From a checkpoint of a small transformer trained on Wikipedia: vocabulary 7438.
MLP neurons of a small language model. Each row is named by its layer, matrix (gate and up: input weights) and neuron, and shows model dimensions 32-223. Each number is 128 + 32 x the weight over its row's rms, rounded and kept within 0 to 255. Numbers have three digits each. A neuron's up and down rows have the sign that makes its largest values positive.
After each neuron's rows, "fires on" lists the tokens most often at its 100 highest values on Wikipedia text that the model never trained on. A number after a token or word is its count.

L21.gate181:123138138094144097156142183094179153182212150094105181129127090162140111069102048110089118119087095137121060152126120114106146130055101145126132129143139094151157116111111130152139159108156138150130158087177154074140158123118098168128065115145081088159155103100137121152156126147114092140130170097087128148084114130116180150059173072025109158099102100138111097075128125147154130227155165106099088066139109114067069110130080167106129136112200135179153153112146140118157107148150125136129115136092129158124108100155117104194114103091140128098150130115065174099185113157087068111
L21.up181:136125118125127125117151199082140129144173074158129158148111182139124147114200105143085118051105086101099073132099120124127159156114154087126142065099137145156119179081119133183160161086134133120126093128180125127116065134113163108085114101110062155141192076104122128112088102073146136102123105140168076184085108133122133149105158139086158149088116164154112099184185089135151140132144134035084139091171111166136110137144112130121114069150153095160137152112113146098175151096121168073119100171083091202135133094115076082076169089134198153115151160128077138086158178171115119096
fires on: " (" 60, "—" 8, "\n\n" 6

L19.gate952:094178083089154084132140116105163149112151162069142127154114059133137133108148102174126224130113131204169136089112081083088111117120144059138127196157150080085102111084130124134154097139140105123152093110113096059131129114199149107130101137157118128156104140168156152225106120194081138118130097121131117135124097109119075168135076147098091102180108103079070091158115134121097184120157141061104083132162127147168141122160123115104102144174099073096166139131123162129145121100044120136120113076111173115123114110119142124125165112132146118137173119144106146157147097170044097133
L19.up952:096124141146101149134127102095086095113131109123094176140101127166088142096179142114095170104087147155135177133145163131134170107104155111140134138130120081130146145120147139091081111146181170124163163177121142123130070053065121098136117097137119142154102149177138167158078176107157083114161097061095092122085100117119156152142157151122127161090165104114070137122107111160089138103133119141116090110145107158122177057124157164084088133168153116139123112108163142105132167051093092090075127142070173125154135067110143106098151177183128168134120110146083124135116028110124085093
fires on: "," 45, " and" 10, " he" 7, "\"," 6

L12.gate565:108154105197111180071163164138077107186178118150103099148147156118130136123153101107130165171096208152086038134130141082159118125135120181111112099136145138087121167103098124149109130104124160123119131117150161092114189146100137143077130100126136105125131136140172091127106140106174140127086145172149117100159143121134180089173117086158138116157126167112154122114156171149101174122117113162102158162174067072113118120161157172141145088150156106065120090090123050147154138102115137193035094133117188136105123135112138114138096127131119138141038119186082106126147136124108121133
L12.up565:143129149097098196151167153101117099137165141069123103143115235176068169137170105099103161184137138150130094120156166144154169112169112132171108105159048103103177144154134172066159098108153149162120085067093148162089104174109152100124156121110166130215123102114105101189086117118157099119146140151087121181149168084115091134118102096138084086131107176104082159125108132105170140114110147124170141170131098138096092126157156100108095171125082134103153202148083145129066158132155127146108138147114143174074167142143061122126183124157152139154109150115102141132108145128128097142
fires on: "," 41, " and" 9, " of" 5, " I" 5

L12.gate807:158120101126104159103128080113112083145106153068080172074147164117107080145062113068126119121090180138123111138185162139127159140064122120134120137141160149146144128140072111150188143093131087126129120126162091137128075142104153117093086116154186121064112142160118124135056145136062151188159129201107141171179107133197131086127095050089167145115111156131130148087122181132099159117144093118112131159183141125147134095082173108157120106164125140106139183063221153151158091156112118172084127200098125130132120121072163143069126144158159136143111154161142067100150171107105145183
L12.up807:099166127081133109134058124087061150137158157123099155117120088117137163096077114136095148172150141130193124129102161108150089120108071090083155083110143128149140176113063118133177142125156099173119115116119127208142165170078107147070142153122074161120095149104121076163105081132131142155120134121179114132140088129125042156117130120172106083175158069143242179176126086079144112188159093094132128130086089091139100107073162116143114121128108099130150146119170137164161165121106151095135164110127145112099113115050104114104123103126216156112150111125120100136135127125097215121
fires on: " and" 33, " of" 14, " " 12, " at" 4, " or" 4

L15.gate1046:081089144107148080106146101070091152140125134101136129125114141115094145115142143165141096171176060146152137152139103125169110155139174103129135136081147099118122134122069074105106102087171098122144134169150107079173093096159175164133134096114065165142150095135067083096097151079138150133072088151124165168183137160169117117102180099153124097101082136161129151150072151117122094088141076128191130157100073122127118102089085154134098152152132136169138117127109169140161135176106105175156161163056172118152184177166137143170193148121090102107149089118157095071147117092164095175
L15.up1046:069158129158123069125085120144135117108107066131151142106151144146122133074159086129175122099081085112213171169160129173190133177131120119120115162109128132091132075096172135105158130165192130147084168153109133131174127126133121168153103116130198091183116144084061143109133177176193087082156076129111163108110152083135158046159135132114163153117123097134110130117137152140093100116143093136133097201141132066091159143087127110163135159191145074134137147080133118104121122163157124132168171118105194093136138103104090132147116188071154135113136091120083158132099163159146114108
fires on: " (" 21, " G" 10, " |\n" 7, "t" 6, " +" 6, "and" 4

L13.gate1223:134162094092130125128095072098163123150175155091077234130123117126182102092110112131100109121074119101105120105128095117124155086116135128135109131125100132096106086141109106140119137140188187091091210122172120139092158132122112121137092100079159138185145122151103189145100098122160110166151094098161112103087184130074143089127206135146127117083152145120170178101148122114077105156126086097088139136064056114145162086124083160157177126164182096104143119106145102123148107108186190162167243070119127114126086126133097141119165135173141109087110105131151150083089119130106134144
L13.up1223:141164172137095156106076133092133147117115116115109157186100151145074079153151127142159116087164108117177111093147098080133160180141190179108118129173178116180188133125143138100153136083146132164114110108096103105103150139116173117120107139161165094087089083107136122115095126131141147094084141124156078117144076084097161120095157132122138093157122153063062124092137124121136064123160128165116142103099056096112097145092111162110108130099134097079150226184105153096194201156166147028147133185103105163137095169098080105099146100075103104169183065162146136065145156137150141145
fires on: " (" 32, " |" 23, "at" 6, "ab" 4, " or" 4

L13.gate998:184178113077158180104097104120095127145152117126118100140151108166103106175124112161135143131074135149117127192128185150133108099052135096125142107174165131148075097118166084160108102053146195126075084125097070123117087115125095099141138104118090107101115135079119087144142145077136107110142106129133055139089114101206116156121147154196131113144184080152114123118179137132162117104080085118122163152149179145123106152141137085098113132138098101168106064148053073107134083156099113169169107177138125103177156155171077142173161112168108185105111153154133161147072087082129137133
L13.up998:167165104130118191120136130176153121133122095159096174090129130141119145104137085070093108112133142080071093134088151082106119111090089153102121181111099139174105164191090149103144105093180111136113104142169152114153097127129086113069127052113109137121114131129146154151095096096116165118109143094111184140129068159062129188146116161125154151145132105157216180132093117144069135158203146110134115082144125128115144177145097149143148115229139128159143109167106209092135136141104085139069086126156131124115097160096172150167192131073147174131112143107114098136133177119098179092
fires on: " the" 44, " than" 12, " and" 9, " to" 8, "," 7, " as" 5

L21.gate745:077154111138153159122141178119121077187141103153055160146104135145112119157155121132157132136180135082106149167167148168070114094036039102106149146184133115125178127103164070164201167150132142131108152121105129163176138186115121087065129139081095098157135149149119152130084089120134159131132112102184154195110087169149146135148069151147125140157127190140156178150132104155151139127122162164110137125117108099128132154136142174111163153138131208124130089096112121102097128099089145144129084122113096110246138136081089121128132141082103141100148120114128133098103161125116149149
L21.up745:117091161115189138156189181121108060130147082168106103163142124111123131139143110128112115149157150115145101141171119135075019139049048125139086164126096136190104127086141090195145159097156179075114094072145119169110140107105132145143094145100108074131106119154177114098173104126129145155144105150164145128057082139115093128174105130096144176120111142171141113182118142121101142116112166152085076167202123186123091115143140118122135100133129159175098095122145101067137093117112107121096108182079130125169135105113065129072083164094114121098178133186089084105168180105130104152
fires on: " |" 30, "|" 26, ";" 23, "," 5

L12.gate749:143123108106094162117155073135124107130102072139101107136175092145117165066150136100139168082167137107165129124107163117150116099126081112074130102147103104146130114103134150140133146156091111130230189158154155211101079106140163132149167143109136144137144146101172135146181068136107119141187173156077161041114086142108117160098179146166159123122129136145072210127065109145142044092133071135128113120144129127131125098126163076099170129159138129113132064066100101115121147121125103153143131082085066123133192140126143119123118107170117174143118152154173130126119186109102155160
L12.up749:140154085101080116106122105156065127066128141044120094117134177161198145124134116097151118156146143092079134100096121108110082138202132143126138115115148151068039133096168121169094128141107125110081147136173089057121147101120127141174163190130092172140139172171126097105090123149078108140179167185102079137137124185163161177122102115199147111095187145144150130112097156078134123150153208061154119124148190130138139139127135136091148127129122069108131128186112061101084088133164067127116152144141067137182121127127120174138103109139129131094124212120112120060160172185098089147
fires on: " " 45, " ex" 5, "ac" 4, "l" 4, "0" 4, "1" 4

L12.gate735:073139109132114154136145121164091123168177116114117124066145124095086063197066122118137169158116093106121184188153166158187103085161119107134141176177076104136120106145081152180157100085141123086118148137105127100147140135135154108150120105171065162102209156160132094174134153157117120197168092107066095161126147139152128103113099075119167111122158134117125137144107072115163134123159161171169083155180142135101126190100099111174128163108161150164123120145212092164128152079118122107144167128075133115111126155103117100089131197109129131156124122135134127137125095127106115107
L12.up735:111149134158136132068126091090133091135189077170123162166168107187148091195124117164187158112140190111207126129145151128126124113128115130159110140154097067180096123167097199168179138075151121125181153079150123091154141142113099087151095131076104128090165135167163176135155132109085103146123162174150148170122098100132104133143120112133123121164081165102169129105142151114205158196110091125108118072170108104132132127112104169146111172119140137136130130137105144181126144114124098178160171129133125142098084104129160143133155169175147193204140124111141088129113068123171171126
fires on: "an" 16, "al" 10, "ant" 8, "io" 8, "ian" 6, "or" 5

L19.gate579:201194090118093123103151108134118147119141130067108158159154099120140142124098148141133164202068167118119142153153126127105119123106124153119156095046102183109097106112118128137096086119107104158149128089146107122178133089148071122144159181127142112194200120171101149141123194156106079116086110146151164087138131087184094068134126088123142171152166119070072162125115120110140131141167150160150125102169080137153156134120118130078162081180085091148087124106157095116123110186120119210052172136110141118070113115090055144136088155144122158077122093175112159147132099147148121163
L19.up579:117136154128158182132141081150067111106136110167090187157127142102123141150101086103121171146117134133088146124081213144173145148132094064173107140120159133147171149132156131109108102159101109090073122118173167163159061109145203197149088096165123119162060110116216115095085164113165120177123167096102155124164166091109112105117092115150135144089124142153132148108153134170112165127155177149133158116138158146151107074146154103146068162088165105165128125122120145144097103122125078099152126127125150168161047159149183106105183122106132121157078120144100126069083089145124138154
fires on: "," 19, " -" 13, " –" 12, " and" 7, " would" 5

L19.gate261:121192113112174100153148112157140128149129172179148149146139147117142126106149104082147100102150140139071108113090096144067150138109111134110180146101166130044181088139158106171120130146099074103123138183112103113141168133098148130143139132084125099112071130117156101144145083085155130161130163103135152055118129116057195154102104140192120134111057204165142153131074166105140117151114175110127099122155147171134130140149148115118146098124091147055081112152111169075130195060141126120185128101127127174156109124131138087136179095136130161126101096134128116171173086198156119122
L19.up261:103131099149117127170133188131092096132150151132181118104091104110114160157165121201151096175137121087099133087137119126103171139149154176153099079135129123088127124074113067144163142194117079143162121115094117129133124088079137128100147124034136146127153159101212147150091088135073106156070107067180143167156047143082147138180155096180136130154143133171113108089142150101085112070135118126114065118085128118107108104165091127097136182127100106109103113070108175153144122129098167158101118134128127122130137141120179098126175168122073203152112144187138119102127171095165103101
fires on: "|" 47, " |" 30, " –" 7, "," 6

L15.gate178:155189149138131073096133141122182120127072122121154178076117111126123129121155135156154154124117243178153126164097134130112159202101138113126185056110207105114172102177184098164133093104140148102100104133106102086104181079108140145062111078111112071129137121166148100163109166138091100080112159089122098136179124137168160117163071054159126128111134096152143075128183120152136112137116157088120090130159123098167104180131124150144112116145109124093106145117114136163131025138097098118112086219060124127118136132165103163154147087169130118122134110206096177109095100106145099131
L15.up178:129160122099144089124114134106126092122115121102095145167129126159147169080116055133130114121128148071098131119059116146126197120151129124120137096127086171124095130164064196101105103134111151068117097106138131118111124156154170135122095180117127086142105143117111146145077093129127070084139171148151081201181212177122200191155095112104108131170180100115162144111116119112034100149069110042189161109164185124154083196124199137089130108148132116122098189125131096102088142133177113163096085125143130111185081110073105096131146182149134128146115108114105086158137174111066104124
fires on: " and" 26, "," 23, " before" 8, " to" 5, " as" 5, " studied" 4

L13.gate15:181138108187088088117160129160163099120148145122111108110119084138134110162109129105122111155103123123082121096073131122052137077146116192170114127081069116111147070147048193130101104122132151106131134130126119082091164131179173109137111153102159130132097137139163060131135165125142074161142146150142116093091121147107134117166093125104112159156118189155086102096110135076149101085101195115097195177113108180121128107153158068126143093154193125182115116130083139101131168081157129113152105156124105162095089121154141146213102117137124165170164155086161139165169133137095193168
L13.up15:144152134070076142159159125108117097125134150153123137141116158142098125133118121153175113119160120186173072102163089101080169116123122092070216153102169065165164134132114141169105141119112167074133132166160080071109130113095156219064189135142100175153149168154121182155166147118100131135145132163147087086149150087101205099169088096059105130139086135133128147209165175102134101075109159137076093142121115095133107140147114128098196136134133137122136131097147124141143118142107142100131160119089211114145140188081139114136170134122123135082211096158142124177091094093111166149
fires on: "%" 27, "-" 19, " km" 6, " |" 6, "|" 5

L21.gate409:089126108138118111148109101109144156167109132150125220108119057091108141122087112117118097187152129122178116094109147068131104122067113168138150084153138175203098142129085144103172155176194124198084108118139213085114147123180119083169125144107106120140137101134235131102145097182180121111150124094133119104077126141107139104116155077083112109082126136148073101075121152120122129123148137185179142075119105139086081158168156118147164090156204130125193149060151144147155110139150112104155078158205080097180079103153079135132170148106148101086127136145136117135142106079094084157
L21.up409:136125126115088087132137172125162116144131130111119122110125076115091071167127051129151122118075142106112161101133142062108137172132078126133134091134049135128160097210110143155090146183114084087146102151211137142162180154097132133140091133016109121127151141167169111203094170142112081153116106138153167100118101150087172129161162136120152130084193125144132091134125101171129182104109114137136071116045121119158137159118104154132073116132206155118129152099135169139161133115102119151134116141097110170117112080133101110147185149181105147105084123115103081096100155161121089087
fires on: " \"" 57, " (" 16, "—" 8, "\n" 7, " '" 4

L19.gate352:161144103117141142101095176118181072081187158157123156098123163111088099181111114145147152123177104089153112092060095113140146112159181162122111106173123167145138131157095075175155147122121113110149085095109121152122231167181149084136138140122144133061062158096073135196116169122143135089105086179112169168107136137118140100152137132091131094101091148096101151094200113188091101125144081138083129165165072125135145155163091103111103115145124121178091151097146180097203149117095122134116130161169094120089115169133165070140160157148073173139113134122112133125145114117107132111
L19.up352:120113130098160122145093144136100086099154200117208161067127178068121142131103099157172088126154133087176109148093128130173109133184152124122097105201163111164079133145096096087147115129113140113131120104061121112101166107149179116086128158140158093062112147080089145211114126149106163155142147110095136149128140109156096122108098080137150160144180146107168105138192158176136100193098065125160143117194076091137165089099129123208127135133117109123108106062118163095165123140146097109087171112085159084119095148101178125148148130131119133151174156154125091147108063145143114095
fires on: "," 18, " |" 11, " of" 10, "-" 9, " and" 8, " in" 7

L21.gate951:110203140094122192139147063168147119166127151118142174209134088178146117119139105181127185132118136115147136180083065124175161145067099151192078131123155111128076132127152141146085135151133106115098087112108118155164150073153137069131126162183105103172123137118087155156113108121167122181146131085131123103102099145123099099108109109114172124158141178124116109138149133171122125066166111141100164117148165168149136186158062136102121138159057116133077123141153105156176145067131183122076101149082137091114149174115088186105122131203131099144184071100086125121122138140140160125
L21.up951:124171170048118124167094117122136094073165141123112153094125048110093075098163111149134238144074089206130139125135098090098129159104058145172114102148097145100117198123099110175128087119149144093140078079135113136154119087090160155185138127164134112153138113141140096135100151131121088106209140072136147135160077142095104172090092108141091128124132085141075099122080106087161107133144118145085115109197135104175102108105102120106056130137117082153077186113114123090155099098093150120113072145096091147115182150130130121100126157101121133116119158123118093092165109118100105129
fires on: " -" 29, " –" 17, "," 17, " for" 10, " guest" 4, " and" 4

L19.gate598:120117162142149130094149095144144188132095106156131120169187100075109097135175094116114158123173094107068109168112149189184159141088141126107121077127155108152097151123130079136132134137145114103111181137105164114192086072147143107081140131154132138166191122119125149071140073149098115127132104162129182099113114117157143165123109149087106167146162145168181124159146103160097059033090135024147127170099117097158148140169115098121176089180127074133146139100160108188115143131084169144112140150143144199168144139165158150151160108167140101144217129155101155085072094094123156084
L19.up598:141118117125103143158097174073126143158117137107162144084118159118181135182136121127115127112148142120108110120194125174093097218136125118150119163102136102120101092124137182138153131116153123120073110137124050124146108122134086129127145153110161085131104169172078168109230102128109130121152074102105058154109095085059161097165136105123197049123110157154130129116125124109132143131147074162153084180092148103094160140117082210163064113090195123060124118082070142094158161125080155122110141156118147120132217162138102135188127119149111151105151110101161116075121129141108140142
fires on: " |\n" 46, "\"" 4

L21.gate830:120129098137131059080113130132105124080144139104085083086174082104144082205076118098111174103096174038108150086132099149114100147138128160135084154133107109112119161156120170151161180129088100162084104112207158138112111195151126111110122082088090132115107174128125117090113102087143137186107179125152126126156076120120184130086123164130119151168148160119081152187116102106084075133141125113121145103134119187114120105172121177119126148166093130110149143147137138139182106145133170106101087091117099167029177083106114157083166134135063141099141115160088080143136103120087146131
L21.up830:098162110104120100072174152184116143137138131147085140133133118108118120149144127110147104151144163074079137111202107095156154106216150099149138154126144154118173070133138121158229163149114091154110080086152149126158165155114114126129124169088160166110141112139112067078158177137136182126110164106145116136115143143136109189149114087118149106105136118154116182127196148198118123131169128130176125126141089156097137122108116120124160107084116167140148155174153162128123076104148193188110102088118119169103136079169089138130105166117100109149154122170157121148131133125164088169
fires on: " |" 25, "|" 13, "-" 7, ";" 6, ":" 4, " Grand" 4

L19.gate974:187132106140182099096099139153124125172111072113146110144143104152102149106138140137127189119128166129133153179187138065063070138076174093115122118128153119119149119125153130053126125115110159071124083099160115095173122079143137147116106130151088124114132156095096162133175157105156087161167121077144153101114146132126142101144114141114136150136102100095159094130116145102118137121128124137104131152144139100161134103122115132215102135134122110076137148121134168125077102137083064191093163184064142128125037137120128158114095138133101160136160144165096139146141078140070100131
L19.up974:089133135154106079155157162069104103164115104073153125118108078175070148136129109158121162137156100138117153151151139123108111143161119092160169108110187124103141109112138123139148111142116166122096172088170121103153140063106150107128098141069132094180106112121123080184143171158105107106135071067145138119116142112112173157151130129100158123134123080063116101130112113146099144173134147104072167066132132088150117071166158115152156188133069120172138120062116090134098122211080089129130113106099223159112069105109182168174070076133076140096115140126110112174077085139128104194
fires on: "," 39, " to" 10, " and" 8, "\"," 4

L12.gate918:140104153128137171149117122090132135051115060176137181150168091141124112197121111154124145126109125116150144088129115166142070157095122169133145164153085120123103175119110146102149069091178150097146141184090134128157115151101158098149116064122146115181131108198163046114144087151128114155162167081091116125150103136175080159122108139077135103117152126138145131097147131097155176127154091129054167161130103120101137094131170138082129158122089098157102116107099130093056094071130141148196178221091145113138135144107150165115136186100124057064115136153122117125144128101168127118
L12.up918:091119142208134082096196115139127106115184139126170118088064111097114078136088111168123105088050119160117147147054150148160201160105042166120109151097121129104096138176132126123092147150074106152106167083118129113140107120118159091095125189142165114138127183163140107074106119159097151108171136080068120139152146116184120142085106109137162156093099150103113103121112159076110114136108082181092101143125120118145111151116199141110153119142128159123172044157068179081147116162137131164169084180134112148117140144141109145110144093132137122136102153120176115113176013143089084164
fires on: " " 75, "," 17

L15.gate1056:099100102169100137121151129127214158116116141176190113097160135182144090140095141135141114179136156136121140167134112048072123132101097180149124069107113128077159105125167100119168093163195134133148144099129130193178172130207134077135094186147121117152126116140116117130146117190122112113177092128105108093094127145141087099105126139109154081156114150135124102109092118140190153168178138128161124175174149074151159120182080169075103171191135141111120089105092198097129122132111116064117116127096117173093125140123093142093116176180186109150103141095076108116193085080097126200
L15.up1056:114092128171152159154110157158145158120147201046128102165129080159096206125134090115114105115152113095095209143147118124083145132140121162155107120115174109159160109121129103166170173097135093119168128115112089162155196163165119079124171136161107198179118143204097093153212149101175092175108104146166154125117136142156144128149141152162137117120142141107113152163107091117162127156061088129116141136128146136086142136191109136199099077172164150104154079088098154103125138128096159088128118164159139078117063157172147093092125149188107192113087133117172164127132090121113130125
fires on: " |" 23, " (" 13, "|" 13, "," 9, ")" 7

L19.gate187:118167105152108107144178113108138150129190124128104157116194140164133109110176158133101096145039113087094131108105150144133126114104140137149103104105180091075146137105078211066166163143132147118201158117194106122143126135098127085184122125137109218110136106116068106094138171139082132187118080086165156137152135135122199088149132073157097140154113146153167061107137104145195078101163146136084112105141106123153088095152117077118137121167239142103118142121144122113130039118150168128179169112169082138105131106178134129135101109185120126108133117194126155129118136146119116128
L19.up187:139157151132150128131100157111080121098097148118130103191107139120111074173087154179093143137169114068133109142157133123108143106165096127097167180124129116076133111157117115142122150084125186182082118091123170175117062099120142110063154145105143176156156119107157170104155117042137095126141168138114139103082126162129097151093157214136141141153214061155108149125175124140121115065090111086062104154108110169154119161119149151170152106201115129145105086134078132135161152144107143099166061116097126121131121091167079118168140084087114106108129078104116035110162114141118125165
fires on: " (" 65

L21.gate288:154160132176120107165151204114126139143154192197095077093143145127107058108110095127129115090137116124147097133126155096086123183121149102095073103108143137111206116113104110241139100132153113122142079149138115099201097214125125149146151111070067130135065097142122106150119106129098092125102150146177164134118070151177140187111103153155159160121096133099136085157121140165124131096091134086088152157152082087131148160132098137144172119133090184149149081119111179093135172206161135171140120093157081195093058133110161041118151129127161146104078168087088121159114148089148147151
L21.up288:088191115146149123093136148124125169148091094111092081121194086164091205133148097119117117147148159089101134191184088087147142123183090167128082166153087134173115098078124117171162116125121153114141183120186121107094108164107208143087150138119112105117124113185139165143188143110108094177130169146144178099169106114123175141172113104114118144111112124155165097111101155153173107117088098135117070140114066084059127113134123128042171130134153109120154127101171161140129122120128141166044139072099173103154102101130125137079120152157126171067097099139149104161137201124135117154
fires on: "|" 31, " |" 27, "," 9, "65" 4

L21.gate1034:158103104130148170106126188133157129074168133189161066122074065142168132101157134102157179121130181142119157133136166091173148089051071113130126136126129161113151098084119110118113154121141129115096163094126088095116143133142090151111156131125107142131065138173126123127087103122131126133201206080109089107125127186141100116144135090098156077107130158145127183139156051157141100105102147126139149152203167151151118169145087099149139177168124116054049143143107150087179124086095170157156049184143144114094176111102171208150106141073150176110118148188152124084106145106123185139
L21.up1034:149134188134136079100127128107120104125139160184096164146110057171157142180111130077130198164144145097105164124113161085132143133118114116147091119135118114116158144145109067187176110135118136082084037179069188166102200102122155133173162179174147065169178165129147098139121129073091131128130119119201120101110140121169145164129085124185106126128110144115065093079098188199083116145125106121144165063125174131142105080137154065113154125141123112073068118079145105115103128098163128141109098131121096149148106169135112099105130118133104105152066178159093107082117109171071179056
fires on: "," 17, " –" 13, " for" 10, " and" 8, " bass" 5, "in" 4

L12.gate547:135141194097168086154182104151072155156103108123071122167124115176075142161123076159146112126077093114153157154158115125121152112084149137175121139126130118113172127153116070125144169073117099112106125130134160156099136105143126193115168084127093132106054167135185158165127119106089097131097150186063067118118132099195118166132083162159084102129123149149126129148193137101151179159110158090069178081139084142072115123148167113157155139124137080126089118114076171123106144077150148088138128127143068157130096116106168098124180105079139134159133159121174092109082104137114171134
L12.up547:175153151098104113118171095110097106196142103138149104053104087127076127132135142134108079144144187173104082159075077126124105156094105127103093118155113105154162111111125144128163119111125125166121146155162164124105126096118150139146148099180120166136115123149158136206117164128148094205181217140112079110154160084175076080106089089142112124143163187153111126089102115125191169080096133135083109156124114139168104143131091142184116061103088127137093115125112190158111128080145129109134120159183181136068165141073140102130172110129167131119160168167208118130161133143051170143
fires on: " /" 44, "-" 28, "|" 6

L13.gate579:139109093159130141167131096164170164103087121139064170112112071070129197126087103135099148099143135170182110116188122148124101135059137158100118151160167130125136179104156110154204147189086162143147123127173107102146126121117162060144155095067142159155111151126131149141152137119130078086202161161117147113190142165066117130095161144074114067096183111154161119126112108162131183158127150115111168083056127143081157092108187061116095128070134101087154079135076147164098124142104174162112160116110155079135146147125121111142086115118175125147126162113138172145098172147108174154
L13.up579:124167103132094108118123173139131063092116140118103156145137130181121138097127124103147104128090106175113084200147103057105159116118111098120142108135137147157083122156163129171143158140081128217163147131173178171106138137154115148162115166085059122169117141055190116160121139084132091104128181164116177128187137148110114108150122167152132127083172117098149155164108080077160147095135203142121138150112140143102137144097166100094108117158104099127128074159122142115096102096120170119204085155145158137082168146093120139080170091080172186137120101107085135116146215117089154153
fires on: " " 44, " the" 37, "1" 6

L13.gate449:144112178113120092167124132113147141124080122113146144070140076063130121080119099116183175146115050100130124137168171143143121078156083102075123109122119031154159098113133150171114159150143104074160144190148132141140163126109148058191100085161118138146144109144084085065132169132087049175114101131210144024134137124125166153165134129137133154106073168090148141078093130116098109129168094156159103147106142107104123138143072134053076146161091132142169152116126108110183091071138113079157139145152105120089132094087135116060110136126120107134131138181107148139080162136140094113
L13.up449:078114172127057123128076153102053071102118084111150098087149146142120177106116118119121121085076122098132147106146049117158150059133206059128150162089109181135093097111175150100186183107111095150106146139147167083086082148126137146114133143111158131050122176137112128120109126077105085173128147133131123117121082150144121161108192168151176095089096149101079164104139068179144154142188087097149079165137131096092172156152152156134111131140090202119149069167118138124116076106092159170153139143060134090172142114080145155129092153151125089138125141124104133118132166102125180134
fires on: " that" 39, " |" 14, " which" 12, " who" 10

L12.gate881:127134132169146126167128084132127132087135093129098161146116140170145132119081091133160147110148205105097133099119096156153151170134092213136119144135141140191126158170147125190101095133091159118119110180129162077149134077129123108150112095087123168093173176162166093090099112143101141106123133144164106175103090209065093196128143128068109138130202098137144118091151133177100120165140097162078120150092104121197186072114128114111149107087082110115104094107136142164108140044132144096186145162097077117166092120161143135113100086099056158096091135121101152154119139132176110080
L12.up881:099172163123097180149167086138138110139094144106075195178120169152088171123125095119119165092091163140138123128109138092142162131109126162076120189172121145089143180135159092176090135138117143125143157195114132143169145074127208073144123157186164189090151150118110068095084098128080148170149103179140172105105070181121115177157181146119104104111137147076140099156094132108183147141151115145103107082155136073123192085120144125151085161131118140104131104137174197157083153106105134146108069114148127145086021071128145078172156144086111129073110166123108127179156072138158153119
fires on: " " 84

L19.gate405:145148102125072075108102165128087130116139129145099200140097115087083154132117053123095159166162167131168140126157139047097099157129119138164116132090173149122103101106150111121133144129168145134121094092110135098152079124119135081133109152116078118156141152124118127134077151151095121155163121130126144081146088130177167074142076101163168106136165084149119117184126134171122139079024114097149157127133141066093147129055124088141170103147147082124132094156115160110161135157174034115116131152075142064154082081186133109184212077146128148122145119147104141107201098113123119139
L19.up405:167092125127147096097137160103102130172132139144084137096108099049197131160108102079119102135121128151139104148153185145085141157130069171116114122114167131145080119127129119126157158102151084129134118110107122180171099113149125184194149141156148090119142130096154117131117124138207100108096138089113138138141100113115181145174117111091102188101115122093126135147110096223125094106174154092119124157133128167127119165080182059102167125122117082135125092126163151094090149140091068089100109151117197147124045140109109088168183195143044157178112126108137131147098156079108108085
fires on: " and" 19, "," 18, " more" 14, " most" 9, " be" 7

L13.gate1010:150127128118121141161111097186106146106143160074161130211103100138087116167148089070160097167078096102120181133174074091064089087101093102122111121112085133163104151112107109112150126160184153109118153123148145116116143111182185064169166117155126150091140130144140141163127136100112111146042143103086088071078099129147134159138160161244188121159108142109114198106144218115133135213098115089179190090186036156171115143140092162134101100104146119141182171121155141130126173104166155127115146113157127132097091094121141116129155126113134126174157171063186147148147136143084123129
L13.up1010:191153113103116185139105077111041094138208165188152111109120173127072114142127063117130130165097151153186138126137112069105042132142146113181099094174154110114177167126117110148163117118159137150127170090146066069152069081112129105118162089155089154154119146105192186136149102128107167116058134123115071120103077142132060161213140121139161119132127136114160119163132123151090135175098132101173149108156079155148078107149162100122198081141124131147127179117180103138154139141135095141103145122157093118185187148087155058142111192125171113150150139141160160117116115167051166102
fires on: " " 26, ":" 14, " |" 6, " were" 6, "-" 6, " of" 5

L21.gate1214:122084110130121137058165136121123160134092095115055209115128154181127112118121087077167112121133185131124135158078145101121124126062148163143105024128158147156096145137133149151111100114123157116119097205161174132113148144156114117148104181128111113139173040174107138201100137076057130124152183105121112057061135100119114127114151106104126115140119098113170137144146120124080150151120150119100137122108197135183066120079115175108087088100120160153122128144151151149170138148116117172090159124145140131141162071092063079200150147116168103162099169075148169133138144147095144091
L21.up1214:106119140101106153136141182123103128136160131098116110113120132131128108078140117090156143137118146127087223135099147148102144121113136114104155135096113143099161119157144083114103072110075121125152099255121142126101128170071224086154102089110112147191170152132121150135132111053152127120159142158146123124106077132136192129194171133114113078145158161103162139143133088118156148117151140092150120120133178171178113125159140149114101083128152136137132102107208109165136182186088149130144185078131123143119115087080169141133067121155148116147203155061122105176117161200130163143
fires on: " " 33, " San" 12, " (" 8, "°" 5, " Washington" 4, ":" 4